Weights of a small transformer language model: vocabulary 8192, no biases in attention or MLP.
MLP neurons of a small language model. Each row is named by its layer, matrix (down: output weights) and neuron, and shows model dimensions 128-255. Each number is 500 + 50 x the weight over its row's rms, rounded and kept within 0 to 999. Numbers have three digits each.
Before each neuron's rows, "raises" lists the tokens whose logits its output raises most directly, leaving later layers aside.

raises: " =", "=", " median", "ines", "aged"
L4.down991:559492590514581483444484441633578478515501517554447470501569478478382423436538501487411490539471507575532536463533426540426437540471484543481562515491520494498505413508607524564439444587485441481495554458536454533514422392523516455510377519486563436485425533421493437594474524505492493499619437488484507511456447561514555533447504512455579572507478538520480524438539522450515495477485

raises: "h", "hi", "hen", "cess", " Census"
L4.down594:421558465546466467401496512461569609499444465469502479602479486524529432517510547460505482587581391517523559470430449559490493509501513501407515481528540447441469456498517529534495517511613518470425421513654416508574440583482590379395569541422499361530459497467499510534535520474535549547428541507563472481416497495537521508496492495505551553436500519483557537502581574493510576379515

raises: "ior", "nal", "view", "ia", "ific"
L4.down651:559542480495522475451512530447441479465415502494566521581507564461501472523516520444522493551497347426511409613490583450561448415390488466522524600519456519433456464513489458506490427577428547489506523537426541551548453538511505495518484453510535462472494443578505541349472429601423501506473484446494533519470486441495520537532563528410496471447489560539464491448451569429506392488427

raises: "time", "ti", "term", "and", "to"
L4.down120:523506505520454399421427429404438518550421537456513487551571432435475505558448558598520464480492538486471494454550536491451469548496508523476494495538513495501494464472489487460492408515582449466540487607505481445477527480405446445484449434276519565416470426469507481538428559551465494529478420570505509515536510500557382525500533491490460482437502504532487504584551499507424514423506

raises: "vel", "ps", "ged", "uma", "p"
L4.down830:556444460488624504476569460449422531524537532467536457532489508445484507507561472519478486607504536438516533370533569484511464499503412561564437497500423538468495527502467572450530453494483534606454433428520494454529531502533478521526513532478525569473575470566567444456556537541572433465482480478493450535458500493620533560399534546481498476493475489517519443582558496472553509520513

raises: "e", "oto", "o", "on", "of"
L4.down467:498474474576463464569465545445418535563512504462500485515495517457531568427485489563510492504510566509474549495427490613508536514591485502551518506527483509480479437496457496482520527498425615489585508508506535501452434511501511405414503440498510422563533523493458456537480467484512570494568527597560372546577498553521522467556539522499426464495528528530544437594504558595558422419533

raises: "kers", "ker", "lt", "let", "rm"
L4.down838:552523503542465414503530496526495452553473481570491513485568499532510509594451498453529514585550482518494575475494584458513563510546556531549469445504543437523470518460513481541453487543523462423526553556457587476583530533489459544491529487433575492536524525512533509512447500429454490485513447484586548447491550552464466580484463469371503546565553622445443525482562484575442499527509

raises: "mi", "shire", "ria", "ta", "tor"
L4.down981:543512587550462545461493506411533521516471519583407553477591523518451506517444440461445556517520482474622492485516492559489454544608527450577495593522519545532433478566506478416427459482483530529466517404471528509465421476506471520442451497499545449525516470479421491582435495530577459519432546433602492502476485484556389468425505469495488533573518533395476548433502491518509464412475

raises: "on", "olis", "ol", "ord", "omin"
L4.down188:381527535528533479595545512501460515642451479505528518537525435479458549481520480594538484434479531519482489515476566606416566563533513541424500485497514580542551507477546509551448570415555503523564521550460486451528549521477535500434500490434563494450507495425486531500443596541481485462459473472530392619491443550495485408532542516421638459429460504580507474468551514540469528493503

raises: "art", "ad", "ast", "ep", "ath"
L4.down910:427484494520486416456493505485581457532470599511575426530468496569485604539526490502552515474524525563451425455531489478452550571551527445439529524499546502559472515504480465372582559549492420491555440516407450468587536505519508543407480454471475422518652559589598556507566455546511528566596485470514417547473474483511554460504586512469557479471501468483508510527482471540548554516516

raises: "ile", "eri", "ilia", " whom", "ue"
L4.down958:513510496572549571484562529476539501562609509517462508462518460499449499597494438455517421499611590522483482609489565413488550522519592434478473616496491509475533532506543577582502444449543489532488429490470493464582445456446432547423507462461525519533500577567552520565603482457509441535457509471541471462417513524495538468456513520482476467482491480440560472417505520558491548522508

raises: "ctor", "ctions", "tor", "ction", "ß"
L4.down906:449440473481574508480606510447456505521500490408493483505512560486457507557472493506482524516617498531517579587495348572545478477465521529460460409442471569472557518450515492463472442483536442479457465444541449620531467519412473517509504544514475480548510521464560463453509526516512465445482530412441372491485511548473481562528528562572483582382489501479432363492513408539558531483404